config.yaml
n_layer: 10
d_model: 320
n_head: 5
n_kv_head: 5
head_dim: 64
d_mlp: 832
vocab_size: 2048
activation: "swiglu"
norm: "rmsnorm"
norm_place: "pre"
norm_eps: 1e-05
positions: "rope"
rope_base: 10000.0
rope_fraction: 1.0
qk_norm: false
attn_scale: 0.125
bias: "none"
tie_embeddings: false
parallel_block: false
init: "uniform"
init_std_qkv: 0.0168
init_std_o: 0.0
init_std_up: 0.0168
init_std_down: 0.0
optimizer: "adamw"
lr: 0.000989
lr_mult_up: 1.47
beta1: 0.95
beta2: 0.99
lr_head: 0.00734
grad_clip: 2.0
warmup_steps: 553
schedule: "wsd"
decay_fraction: 0.623
decay_shape: "pow"
final_lr_fraction: 0.0
batch_tokens: [65536, 131072, 262144]
seq_len: 1024
doc_mask: true
train_tokens: 686400000
steps: 4670
dataset: "wikipedia_en"
MLP neurons of a small language model. Each row is named by its layer, matrix (down: output weights) and neuron, and shows model dimensions 224-319. Each number is 50 + 10 x the weight over its row's rms, rounded and kept within 0 to 99. A neuron's up and down rows have the sign that makes its largest values positive.
A block is one neuron, or neurons of one layer that tend to fire together. After each block is what it responds to, as a language model described it from the Wikipedia text at the highest values.

L2.down8:45 24 39 40 59 51 45 48 42 50 50 66 61 45 41 47 53 58 52 60 57 47 42 67 49 52 57 44 59 61 51 75 47 56 49 54 41 46 35 61 48 43 48 49 42 53 38 45 49 45 45 50 42 53 41 50 46 47 52 42 38 60 75 39 48 24 61 49 56 49 50 48 53 62 42 39 53 43 41 61 74 34 35 54 38 44 63 56 51 56 47 57 33 53 52 67
L2.down12:44 53 55 43 46 43 47 63 64 56 43 44 47 39 46 58 52 26 55 30 47 50 35 44 48 52 48 35 56 22 69 50 46 40 61 59 48 48 54 53 39 43 51 41 60 60 59 32 49 59 69 50 51 61 49 44 73 39 51 64 42 42 51 47 56 46 39 52 56 37 51 47 37 33 57 31 43 54 47 47 52 59 52 45 55 54 63 43 64 55 48 60 54 39 49 30
L2.down103:27 66 58 56 62 53 68 47 34 32 64 41 62 42 70 43 46 51 40 67 49 46 45 59 61 44 47 34 59 56 41 34 65 44 47 38 54 56 49 56 58 35 70 43 60 72 51 58 52 64 21 32 54 52 47 55 48 60 53 48 57 48 57 43 52 59 46 34 33 53 59 49 43 31 51 71 42 35 55 45 61 61 58 38 34 38 52 66 66 34 66 57 50 69 42 61
L2.down255:44 43 44 60 54 30 42 53 51 66 46 61 49 47 48 36 53 46 46 55 59 51 58 57 52 56 37 56 46 35 49 52 54 47 43 46 29 59 52 43 48 71 59 57 60 35 34 49 51 39 62 30 39 37 50 51 32 55 39 38 33 54 32 32 40 56 40 35 51 50 58 33 56 44 59 23 65 42 58 46 69 47 55 56 74 44 53 69 51 44 56 62 48 56 42 34
L2.down264:46 32 47 54 61 48 40 52 50 44 58 50 44 43 43 34 49 41 51 43 60 47 62 36 64 60 65 64 57 40 50 62 63 38 30 58 53 49 36 43 55 42 52 42 39 42 75 40 53 38 75 61 44 51 61 47 44 62 45 56 38 49 46 42 56 37 63 44 69 72 63 45 33 54 61 61 58 65 37 55 49 41 55 56 43 61 48 19 60 42 45 62 82 52 50 41
L2.down455:53 43 42 53 41 55 52 65 44 50 44 51 48 64 58 37 39 64 69 65 52 45 68 48 39 41 51 60 40 55 55 65 60 52 59 62 51 57 46 37 49 51 28 40 45 60 51 24 53 41 59 55 45 49 70 59 52 57 37 38 49 61 49 42 52 72 51 59 59 60 50 34 63 43 63 47 40 43 43 57 56 44 60 45 46 53 42 57 54 50 59 65 58 53 61 51
L2.down513:48 30 37 52 51 50 59 55 48 36 36 42 56 66 53 60 43 45 39 39 40 64 58 44 50 60 75 44 45 39 42 69 42 33 43 51 53 62 44 56 60 63 67 53 41 54 48 50 57 44 47 67 60 21 63 48 56 45 51 63 48 62 43 65 47 64 54 53 49 54 55 57 55 49 38 60 33 57 40 54 47 55 65 49 55 64 41 46 45 47 56 43 63 47 40 21
L2.down544:54 54 48 72 55 55 47 57 45 42 53 53 67 47 60 61 60 41 46 53 52 39 47 36 65 62 63 40 54 46 59 51 48 54 32 48 58 52 33 58 59 50 60 38 38 50 51 61 57 41 45 50 51 20 56 30 54 50 36 62 54 53 34 65 44 54 60 55 63 50 56 43 57 54 38 67 57 41 58 54 49 69 39 39 46 55 66 55 36 48 51 67 63 46 48 42
L2.down581:50 43 52 37 50 56 33 60 71 39 48 40 47 40 43 47 57 62 42 48 37 58 63 42 53 46 54 49 41 56 44 57 46 42 64 32 47 50 73 49 36 37 62 34 50 53 40 38 63 40 42 54 47 52 44 50 65 37 42 51 53 46 51 38 53 67 47 40 51 52 49 56 61 58 48 33 33 58 30 64 65 42 42 54 48 41 59 50 45 47 53 56 40 61 26 51
L2.down625:61 30 44 62 58 45 53 50 61 37 32 67 58 43 42 56 27 49 60 54 47 61 40 26 42 40 41 67 49 52 34 65 77 54 55 47 53 59 48 38 60 42 34 45 17 53 51 36 67 46 45 58 52 41 54 54 63 46 42 57 56 68 46 69 38 59 45 58 69 50 50 54 43 64 42 58 30 44 56 61 46 63 41 56 55 57 46 33 43 51 44 42 67 33 59 72
L2.down648:53 51 43 56 44 35 45 53 50 65 73 39 56 61 54 52 67 35 50 35 32 46 62 39 57 58 49 64 56 65 48 29 34 38 57 43 28 57 39 35 49 41 30 49 53 57 56 70 62 71 53 59 61 46 48 39 51 61 33 57 63 55 53 57 34 54 46 65 30 48 57 65 50 46 62 38 36 51 66 65 56 38 45 54 52 55 58 35 51 53 35 53 31 53 56 44
L2.down651:64 45 42 39 53 58 67 50 63 64 54 36 37 54 54 29 30 59 58 64 57 47 56 61 41 52 58 53 54 53 48 59 71 42 50 47 53 48 55 49 37 44 48 58 41 54 53 48 47 35 61 59 54 43 57 57 48 59 44 39 65 58 49 34 56 45 58 44 71 37 38 49 61 64 65 63 41 39 38 66 57 39 57 61 59 64 49 30 52 42 56 41 57 39 62 51
L2.down671:47 31 57 71 49 40 42 38 39 43 44 68 69 58 57 61 42 39 32 44 50 59 38 49 49 58 51 34 54 69 58 42 44 59 46 45 39 52 62 54 47 53 51 41 51 54 58 34 60 53 41 50 57 28 56 49 59 68 50 53 54 57 54 65 49 42 55 47 37 28 58 70 40 45 53 48 46 49 66 52 38 39 38 28 39 41 40 73 57 47 40 55 56 63 45 42
L2.down687:40 66 60 46 60 58 63 54 61 53 45 49 54 31 49 57 48 42 48 38 36 60 47 53 51 58 44 56 64 45 51 47 46 32 48 43 36 59 79 44 45 63 57 52 43 40 53 53 61 56 49 49 53 41 40 57 48 43 47 62 54 52 54 47 39 53 47 57 44 62 55 53 45 51 50 55 58 48 42 39 51 52 58 42 54 42 30 75 42 45 56 42 40 39 63 37
L2.down756:44 55 46 57 52 20 49 52 41 57 48 45 70 54 59 58 42 37 38 48 50 68 54 43 59 40 43 50 48 33 66 62 62 53 55 68 36 58 43 45 43 68 37 38 52 58 48 59 43 61 56 55 64 37 50 27 38 46 60 51 40 32 54 53 54 52 44 60 66 30 41 60 48 35 35 45 41 46 64 52 49 63 49 41 54 37 54 41 41 48 48 44 28 48 55 50
L2.down773:55 40 42 60 50 37 55 51 59 40 45 65 53 42 64 64 62 47 51 62 44 76 52 40 41 51 55 59 59 53 61 40 56 43 52 60 49 64 72 48 37 39 44 48 52 42 59 43 61 45 44 54 48 42 53 25 46 50 57 62 43 50 59 55 57 59 52 51 39 51 63 60 47 43 67 60 50 62 51 49 37 62 58 61 38 71 55 49 61 42 31 50 36 51 67 39
Responds to: Mid-word fragments in split words. Second or middle sub-word piece of ordinary words broken into odd fragments, such as Sy-ri-an, Sy-st-em, Sty-le, st-or-y, a-ver-age.

L7.down83:66 60 61 59 52 37 37 46 40 47 48 47 65 47 41 53 62 57 64 65 44 58 58 47 47 50 55 56 62 45 30 54 43 61 49 36 48 63 52 33 58 42 47 45 62 56 80 48 43 61 44 38 47 40 54 56 74 39 73 43 24 58 49 67 56 37 65 56 39 81 47 53 39 49 70 63 49 43 57 47 57 62 36 50 60 55 58 52 54 58 52 56 47 55 61 54
L7.down153:36 45 43 31 50 44 42 43 38 60 39 46 55 38 66 42 35 45 44 45 45 60 46 43 37 51 41 57 35 66 52 41 43 48 61 53 37 65 46 53 51 50 37 57 35 84 61 34 53 37 49 48 47 68 50 49 42 40 44 43 73 52 43 56 16 53 44 38 53 57 45 54 58 67 40 52 41 51 48 76 42 51 44 45 42 71 52 40 52 37 47 35 65 32 66 44
L7.down501:59 49 45 39 45 36 61 40 53 60 33 46 54 54 54 34 57 42 68 43 28 61 57 41 40 47 46 53 51 57 29 55 47 31 63 64 57 60 42 48 28 48 44 47 64 50 77 32 43 47 44 39 55 49 53 56 53 36 62 42 59 63 34 60 36 61 55 52 47 49 58 74 45 55 56 74 66 43 35 57 56 31 46 57 60 52 58 39 61 53 37 55 50 45 45 46
L7.down608:53 82 49 43 52 31 35 72 51 45 25 59 38 48 50 45 47 50 40 46 61 39 65 46 47 57 50 55 25 58 48 50 64 50 51 57 57 48 35 55 52 40 61 69 58 33 96 48 46 33 54 56 38 46 56 41 52 57 59 45 68 45 51 57 43 53 53 35 46 65 45 52 47 44 60 64 60 52 58 35 37 46 43 60 39 52 56 40 46 53 45 52 55 59 65 55
Responds to: Mid-word fragments before a suffix. Interior word pieces inside words split into several tokens, right before an ending like -y, -ies, -ist or -ion, strongest on "or" in st-or-y/stories and "tor" in terri-tor-y, also microbio-log-ist, de-put-y, op-press-ed.

L7.down87:54 64 64 56 42 40 49 53 54 59 66 48 44 67 57 60 46 53 39 46 51 46 45 38 55 35 39 44 34 59 52 49 47 58 54 31 36 69 34 51 45 41 48 68 52 49 36 40 60 46 74 61 55 50 41 76 41 28 63 58 52 48 44 48 44 42 51 54 63 55 59 59 41 53 82 59 47 54 35 56 41 33 55 51 60 50 51 43 28 45 54 41 29 58 35 53
L7.down185:44 40 53 51 41 45 29 55 41 67 61 50 41 61 54 56 52 35 42 49 58 60 60 57 49 41 58 57 49 57 42 48 62 66 51 48 44 38 55 48 49 58 41 46 55 50 65 48 49 45 60 59 47 55 37 49 46 58 56 69 45 52 56 47 50 44 49 48 49 55 69 47 67 58 37 39 60 53 55 57 51 37 41 23 58 53 54 68 62 70 48 59 39 56 39 51
L7.down204:48 52 57 40 62 53 55 43 37 41 29 50 63 46 42 66 47 59 55 62 49 40 60 41 53 54 58 65 63 47 54 58 45 53 56 48 51 21 31 48 78 54 57 49 39 51 49 56 52 53 58 61 52 27 66 39 50 46 41 50 36 29 44 44 48 48 45 57 38 47 46 62 42 49 40 34 30 28 35 58 59 71 62 44 53 51 37 43 51 58 57 53 51 58 53 62
L7.down795:47 51 40 49 42 44 56 58 68 56 54 34 46 68 62 63 64 43 37 44 35 22 55 55 51 61 65 51 48 65 47 39 64 56 47 72 32 42 48 39 55 48 72 43 56 53 42 57 70 48 54 51 41 39 51 42 37 62 51 52 46 51 46 61 43 53 60 53 53 57 36 64 63 34 41 55 49 54 41 68 49 34 48 57 42 63 48 40 47 53 59 40 52 62 37 56
Responds to: Sentence-opening word ends. Last piece of a sentence's first word, often a surname as subject in biographies (Sulli-van, Prokopen-ko) or an opener (Current-ly, After).

L4.down412:50 48 44 56 56 32 60 55 70 52 49 30 46 44 57 45 48 54 52 54 39 42 37 42 50 49 52 59 40 28 53 57 51 54 39 50 57 70 42 60 53 57 59 51 64 61 65 54 44 49 50 55 53 51 50 45 52 41 57 43 58 40 41 51 42 53 62 47 33 50 34 55 55 43 56 41 37 47 46 40 42 45 46 59 36 41 61 35 48 49 43 38 50 47 63 64
Responds to: Subject pronouns and auxiliaries. Subject pronouns starting a clause, often split as "the|y" or "s|he", such as he, it, she, they, plus has/had; also the word piece "he" in Karlsruhe and heat.

L7.down184:46 46 47 37 55 51 54 47 53 46 29 42 47 50 48 32 49 37 35 50 51 44 36 55 67 71 48 49 72 45 60 44 42 60 68 63 37 46 62 52 45 43 53 36 56 53 71 44 75 49 57 72 47 52 45 55 31 52 66 67 58 71 56 30 45 48 52 50 55 44 44 40 62 53 53 55 37 41 39 59 28 57 42 47 55 48 52 50 43 44 51 48 47 60 51 54
L7.down450:36 39 49 58 47 47 54 51 62 42 58 35 56 49 39 37 45 54 53 64 38 51 33 71 38 42 64 52 47 50 60 63 53 46 54 38 33 45 33 48 51 59 46 57 59 52 53 58 51 53 63 29 38 42 59 60 62 51 43 48 54 51 55 69 66 60 60 33 46 69 54 48 48 48 60 48 59 42 52 54 54 32 40 55 39 33 40 48 51 56 46 53 49 73 36 61
L7.down604:51 62 38 54 51 51 43 60 52 42 54 50 63 39 53 48 40 45 51 60 55 38 65 61 46 42 52 35 50 42 52 58 59 58 55 26 45 49 46 49 49 59 59 55 44 47 71 37 37 37 46 60 50 50 52 49 60 48 82 56 67 69 53 53 54 59 55 38 32 46 26 59 39 49 49 66 52 28 60 55 63 36 59 43 56 53 41 36 49 48 57 52 42 55 55 42
L7.down806:59 55 53 50 43 42 39 30 57 57 45 59 42 41 54 54 43 51 55 53 47 69 46 56 25 48 79 58 61 34 52 49 64 49 36 74 51 48 58 53 50 40 58 63 60 43 44 55 40 53 58 60 64 59 48 52 44 42 48 40 61 48 50 54 40 46 62 24 65 45 51 39 46 59 46 27 42 45 47 58 44 43 31 55 53 48 41 57 42 45 40 33 55 37 40 46
Responds to: Noun plural suffixes. Word-final suffix pieces that complete a common noun, mostly plural -s/-es/-ations, as in element-s, cours-es, inspir-ations, trees.

L4.down524:35 52 61 51 62 52 41 40 53 55 47 42 54 63 61 64 44 51 67 54 67 45 40 46 53 61 39 74 60 38 51 53 41 58 49 49 50 54 24 29 58 70 45 66 59 46 86 45 64 52 32 46 44 57 59 57 38 44 52 50 50 56 57 44 38 52 45 62 59 52 57 33 49 53 55 63 45 53 63 69 52 62 65 29 48 55 63 62 52 44 43 38 47 41 48 62
Responds to: Mid-word subword pieces. Word-internal fragments inside a longer word split into pieces, above all "ri" in territory and a final "s" (Glass, martial arts).

L2.down3:50 51 56 40 63 43 42 45 63 58 40 48 60 47 53 57 56 43 63 55 42 38 48 61 64 65 52 19 55 59 52 53 46 44 48 27 60 11 68 45 40 49 62 39 52 62 64 56 32 59 66 46 53 56 53 47 37 59 68 41 46 59 39 41 45 47 48 46 22 51 62 52 39 49 53 48 66 44 38 42 58 44 49 53 54 57 45 63 39 56 47 57 42 68 52 51
L2.down13:55 66 60 26 44 61 39 47 61 56 36 45 69 74 55 48 58 50 43 49 41 50 52 56 65 63 53 36 41 50 60 46 57 35 54 58 54 38 37 50 44 61 64 51 51 50 48 62 65 42 55 50 44 51 36 51 45 40 59 55 42 59 24 47 38 39 43 46 59 26 43 46 66 56 55 23 54 47 35 59 52 36 46 52 40 47 65 47 57 37 60 58 57 67 45 31
L2.down63:53 72 52 59 39 35 40 68 59 63 41 44 46 48 46 71 63 62 65 53 56 49 51 48 55 48 63 53 51 49 61 40 33 72 39 47 60 36 40 60 44 57 44 51 49 67 41 53 47 52 52 60 56 35 33 50 59 52 57 33 56 47 48 55 57 43 47 55 62 45 59 49 53 55 51 31 54 71 22 57 56 33 48 51 53 48 42 46 43 64 58 62 54 53 55 46
L2.down73:48 56 47 60 66 33 49 64 65 39 58 54 17 51 33 49 39 45 46 44 47 60 49 55 58 60 39 56 62 56 43 53 46 43 56 41 47 41 38 55 46 48 55 45 41 54 42 52 50 44 46 53 38 71 43 57 75 61 57 40 35 41 43 45 25 55 56 61 53 50 46 44 49 41 42 45 59 56 45 38 39 54 54 50 55 62 56 75 68 69 42 47 39 35 41 44
L2.down83:56 51 57 40 48 41 64 57 61 53 45 43 63 46 58 46 55 61 38 34 41 55 56 57 65 47 58 42 50 43 45 57 55 48 42 39 53 59 60 58 44 55 43 27 55 58 41 48 55 67 54 36 32 51 37 58 53 36 42 75 65 66 47 61 59 61 48 54 41 60 56 48 50 36 43 53 44 48 50 37 43 65 53 32 52 36 54 69 54 50 39 53 59 48 51 57
L2.down128:42 35 35 56 31 48 37 54 26 56 58 76 59 49 48 32 49 42 44 50 38 40 51 45 62 75 43 59 45 61 50 44 47 53 41 41 53 31 56 45 45 43 52 44 47 65 49 62 40 42 70 65 50 51 36 52 58 54 59 41 57 44 58 42 38 52 60 69 54 50 68 22 36 62 57 36 54 38 53 57 49 54 47 69 54 72 51 52 50 49 50 52 49 45 63 59
L2.down136:51 47 58 46 43 47 37 65 55 56 52 59 63 47 54 48 52 55 48 42 44 50 58 41 58 55 46 59 59 56 59 50 45 67 44 43 58 54 56 41 49 44 54 38 42 74 47 54 42 51 44 46 75 39 62 52 67 38 41 50 30 52 43 51 44 53 60 55 47 48 63 34 52 52 40 25 55 42 32 32 48 35 43 58 70 57 42 52 49 49 48 49 51 47 35 59
L2.down146:57 49 47 46 53 57 37 48 50 46 41 46 55 67 52 59 52 48 58 77 58 61 48 55 60 52 40 68 48 47 38 29 47 55 65 55 58 44 30 50 34 45 48 52 55 48 38 42 63 65 35 35 45 44 52 50 44 38 54 45 53 41 43 41 57 51 36 45 55 55 62 29 59 54 41 28 32 46 70 25 50 31 48 55 70 59 54 44 43 55 56 48 50 49 44 40
L2.down244:52 59 51 41 47 44 57 52 57 54 63 49 54 57 41 39 51 51 46 77 36 42 54 44 65 55 36 36 31 57 42 52 37 47 48 71 48 59 63 46 62 62 47 57 65 46 72 48 62 55 52 35 57 51 44 51 56 37 65 57 52 61 45 47 29 53 58 58 51 51 52 45 67 41 59 39 63 55 29 51 58 29 55 56 51 51 40 44 46 44 55 62 51 55 55 44
L2.down308:59 43 64 48 47 53 50 45 61 59 42 42 52 48 48 54 55 49 45 35 45 36 54 64 59 48 49 41 57 46 32 48 47 77 57 35 49 42 55 41 52 51 54 45 52 50 69 69 18 54 57 57 45 41 52 34 36 37 38 55 46 40 50 60 53 58 36 54 38 43 54 34 59 54 56 38 80 51 51 55 57 25 52 49 50 58 38 48 49 55 54 51 41 64 50 59
L2.down332:54 47 47 42 54 53 47 49 43 42 44 28 47 46 52 54 61 42 44 26 48 39 54 54 62 50 35 49 58 48 46 52 48 62 44 68 49 43 47 35 49 42 51 49 52 32 49 45 52 43 47 56 46 42 47 43 43 41 52 60 47 60 41 43 31 52 42 44 43 48 44 72 64 59 64 33 57 49 33 38 37 57 42 62 37 64 47 57 52 43 40 63 39 53 55 36
L2.down557:57 61 47 56 60 37 42 48 62 44 42 49 61 47 36 50 50 41 33 48 41 69 59 46 51 67 48 52 51 44 53 52 61 56 60 61 50 32 58 37 47 66 53 56 56 64 42 37 53 49 62 57 55 50 43 43 56 46 56 45 67 60 57 48 34 37 59 45 64 48 44 41 47 46 49 30 40 42 53 47 48 42 55 61 56 36 39 47 43 52 66 44 60 45 71 51
L2.down634:56 44 53 66 53 57 36 50 55 65 50 41 31 54 46 49 52 47 59 51 49 47 52 45 53 51 38 56 69 58 63 39 45 55 31 51 60 48 68 45 61 48 42 61 62 47 47 58 57 59 64 57 44 57 52 26 52 40 48 62 52 47 36 56 47 38 54 60 41 45 36 48 39 63 35 21 72 45 44 49 62 33 58 44 40 52 55 64 56 54 36 52 50 61 58 58
L2.down666:56 67 42 54 69 47 41 55 54 52 27 39 54 44 38 55 58 59 43 48 46 44 39 73 52 64 70 59 56 39 51 61 37 56 52 49 55 57 45 54 36 67 63 39 55 71 49 40 43 60 79 44 53 56 52 57 64 46 52 34 42 62 26 40 46 51 59 42 49 47 50 53 58 29 60 48 63 43 39 49 64 43 39 49 55 40 42 71 66 59 46 60 44 67 30 46
L2.down701:58 44 48 57 51 49 43 61 62 45 54 43 41 45 48 49 55 35 51 50 59 34 59 46 56 43 41 52 49 60 52 62 49 45 32 46 59 61 50 49 60 44 41 42 32 38 67 54 60 55 61 57 54 60 56 51 50 52 60 61 47 44 58 41 72 46 42 52 51 70 57 48 41 37 53 47 61 69 60 44 46 38 40 44 41 62 49 37 56 48 45 67 56 54 32 48
L2.down754:54 64 40 38 51 46 48 54 33 53 39 38 56 31 40 50 53 50 49 39 44 50 47 43 59 30 68 54 43 54 59 57 24 70 47 53 35 50 47 51 37 42 54 39 53 60 35 25 40 38 58 45 42 59 41 53 54 55 39 49 45 51 57 56 61 52 63 53 65 64 57 41 39 38 49 10 62 50 42 50 55 39 43 47 52 64 46 63 31 58 59 48 36 55 60 40
Responds to: Split-word inflection suffixes. Short inflectional endings split off from a word stem, mainly -s (plural, possessive 's, verb) and -d, as in describe|d, change|d, manage|r.

L2.down189:60 42 51 50 74 51 49 58 57 46 51 35 35 45 44 58 43 50 51 55 54 45 58 40 53 59 57 47 71 46 37 66 41 46 36 61 51 49 52 53 41 58 38 49 44 62 43 54 55 37 62 27 39 51 43 62 47 36 45 56 56 31 70 53 39 47 53 63 36 40 50 36 60 44 77 55 47 42 44 42 50 31 61 59 49 20 44 66 43 55 43 54 57 70 52 55
L2.down270:37 46 67 44 57 55 55 59 67 48 36 62 51 57 60 41 54 54 67 54 47 51 41 50 37 73 47 50 47 51 47 44 25 51 42 50 38 59 51 48 52 57 44 52 52 36 63 49 56 51 39 71 64 82 39 50 53 41 51 56 51 53 60 52 47 51 46 35 32 55 63 60 54 59 38 47 35 45 55 52 31 36 39 26 53 47 24 50 52 46 40 46 49 52 39 46
L2.down341:43 72 56 42 49 33 59 42 63 45 63 70 47 50 55 47 49 56 51 50 45 48 54 45 37 50 52 44 36 52 45 48 55 46 52 37 51 58 37 58 55 50 45 54 52 61 47 31 47 38 55 42 50 48 59 60 47 40 47 50 65 50 38 39 49 53 40 46 45 62 46 49 55 60 50 28 52 49 44 61 49 35 59 39 51 62 46 53 57 42 52 46 38 53 52 47
L2.down351:47 69 63 48 55 42 33 37 42 48 57 58 46 46 55 46 35 44 51 49 62 53 54 42 46 42 65 44 32 37 78 43 34 51 37 47 38 52 46 53 36 53 54 67 49 38 53 61 53 47 47 44 46 63 66 39 73 53 55 41 47 35 32 48 58 56 46 37 57 62 48 54 55 64 39 40 51 42 52 62 22 61 59 49 45 58 61 60 34 51 47 49 70 46 46 48
L2.down363:57 54 51 69 54 42 50 58 63 59 47 34 44 68 49 55 43 48 49 77 63 35 51 47 51 32 60 55 44 52 37 54 48 45 45 53 41 48 30 60 48 51 58 45 36 47 42 53 60 42 64 31 53 53 41 47 55 65 58 48 46 47 55 32 41 36 73 46 52 37 46 57 41 53 58 32 39 49 59 42 53 57 42 38 43 55 41 58 44 48 54 58 59 63 54 57
L2.down411:58 53 49 54 56 43 70 49 68 42 31 37 35 52 36 39 50 58 42 39 59 52 33 54 30 46 64 61 47 55 60 59 33 41 49 53 32 59 38 51 51 59 51 65 60 37 47 62 63 57 41 43 47 61 58 58 39 44 64 46 51 38 52 51 46 56 51 40 47 46 45 41 77 57 48 56 56 53 67 41 67 38 51 49 38 38 39 52 33 51 46 47 56 46 63 46
L2.down415:59 38 48 57 56 47 52 60 63 59 44 59 56 64 53 52 58 58 23 82 47 42 38 33 56 56 68 50 50 57 70 42 66 66 68 56 51 57 46 46 50 38 34 52 51 50 46 50 45 51 40 50 57 46 46 52 48 51 66 50 55 48 43 45 49 49 47 63 62 28 50 52 32 50 50 57 56 50 53 63 52 29 62 35 65 48 38 59 42 49 51 68 59 54 62 48
L2.down452:56 61 46 46 43 36 48 46 55 51 55 23 45 76 45 55 54 56 38 34 45 39 50 55 42 45 66 47 54 42 48 60 45 61 38 54 45 54 42 44 50 44 43 47 43 47 42 39 46 49 56 53 45 41 37 48 56 32 37 48 53 37 42 50 60 44 60 59 57 46 42 50 46 26 61 46 40 54 42 47 70 36 74 38 59 52 58 49 39 59 46 55 56 58 36 49
L2.down510:42 59 44 53 39 37 43 53 55 58 53 54 36 60 34 72 54 62 53 44 45 55 60 53 23 59 57 55 39 44 48 52 48 60 48 68 49 60 57 53 51 50 52 36 48 58 75 45 59 51 48 50 61 42 46 49 53 54 44 55 58 60 41 52 45 41 45 37 49 52 45 36 55 53 51 58 52 48 44 61 51 45 46 50 39 36 56 55 45 53 48 47 50 56 50 43
L2.down573:46 44 58 55 38 44 45 49 75 55 55 55 46 23 47 60 46 63 45 55 46 36 46 51 43 50 32 39 49 50 41 46 54 67 52 43 62 49 38 67 55 43 47 55 63 54 54 59 62 60 56 67 65 45 54 42 49 43 43 37 26 40 58 58 38 49 40 53 65 63 45 53 49 42 49 62 51 49 57 58 49 50 61 54 58 49 43 61 64 30 40 48 59 53 43 49
L2.down575:47 59 54 43 43 53 58 42 56 53 53 49 45 56 38 36 36 48 52 41 37 34 49 35 40 58 45 37 47 50 45 44 51 30 62 46 45 41 58 51 46 67 48 54 44 44 45 62 52 65 54 63 48 54 48 54 75 37 47 32 67 56 29 57 62 62 51 42 56 47 58 32 69 46 33 64 50 66 30 54 59 60 41 55 55 31 40 60 51 46 53 40 49 34 47 65
L2.down676:68 40 46 37 52 51 46 44 69 56 48 45 51 50 53 32 60 46 60 43 45 59 34 43 42 56 57 54 56 52 47 41 42 52 47 27 60 64 50 47 35 48 70 60 35 48 39 63 51 53 55 69 52 48 49 51 61 48 55 43 60 36 48 53 59 37 47 52 64 54 58 34 45 40 79 45 29 43 63 54 70 52 65 29 51 46 59 50 45 49 57 49 67 44 56 31
L2.down777:48 27 39 57 54 50 44 33 61 49 38 43 45 67 46 37 50 43 40 43 63 62 41 64 52 72 40 41 51 56 60 57 39 45 30 38 47 53 48 57 63 54 43 63 59 43 53 45 51 47 56 30 50 40 48 39 52 59 46 57 45 35 37 38 44 48 66 48 60 40 48 68 54 35 62 16 55 46 43 58 56 60 67 52 42 36 51 57 45 48 46 55 66 60 54 54
L2.down790:48 46 65 50 46 53 33 52 56 63 60 29 42 39 45 58 37 52 62 48 43 33 61 59 48 36 41 36 48 33 42 49 47 55 69 50 51 61 39 53 37 73 63 41 64 53 62 58 50 66 59 40 50 48 52 40 57 53 39 58 41 51 43 51 40 58 56 54 42 46 52 44 33 51 37 77 65 52 45 56 46 27 22 47 57 55 56 43 49 42 43 54 56 43 37 60
L2.down807:60 38 52 46 48 54 45 52 51 59 42 35 54 43 48 53 41 63 49 55 56 53 36 48 53 55 46 37 69 52 26 63 38 58 56 46 49 45 58 78 38 50 51 57 68 63 41 51 48 63 64 42 52 54 57 51 51 39 53 53 40 40 37 41 52 61 45 46 43 39 49 52 48 51 61 52 56 41 46 62 70 65 36 58 55 25 45 74 68 45 55 40 56 61 60 53
L2.down822:48 44 46 50 67 53 43 50 35 54 57 49 66 61 40 40 51 61 37 65 70 41 34 44 44 33 39 28 45 51 53 50 54 52 59 37 48 57 62 59 39 66 51 54 49 40 54 62 75 67 61 34 65 35 54 51 29 42 42 72 41 49 48 60 47 54 64 38 68 39 56 55 47 54 48 36 49 44 60 56 61 38 50 45 39 50 33 52 43 43 36 76 71 47 43 50
Responds to: Sentence-opening word fragments. Second piece of sentence-opening words split by the tokenizer (A-t, W-hen, H-e, F-or), subject pronouns He/She starting clauses, and inner pieces "ci" in decision and "ri" in Friendly.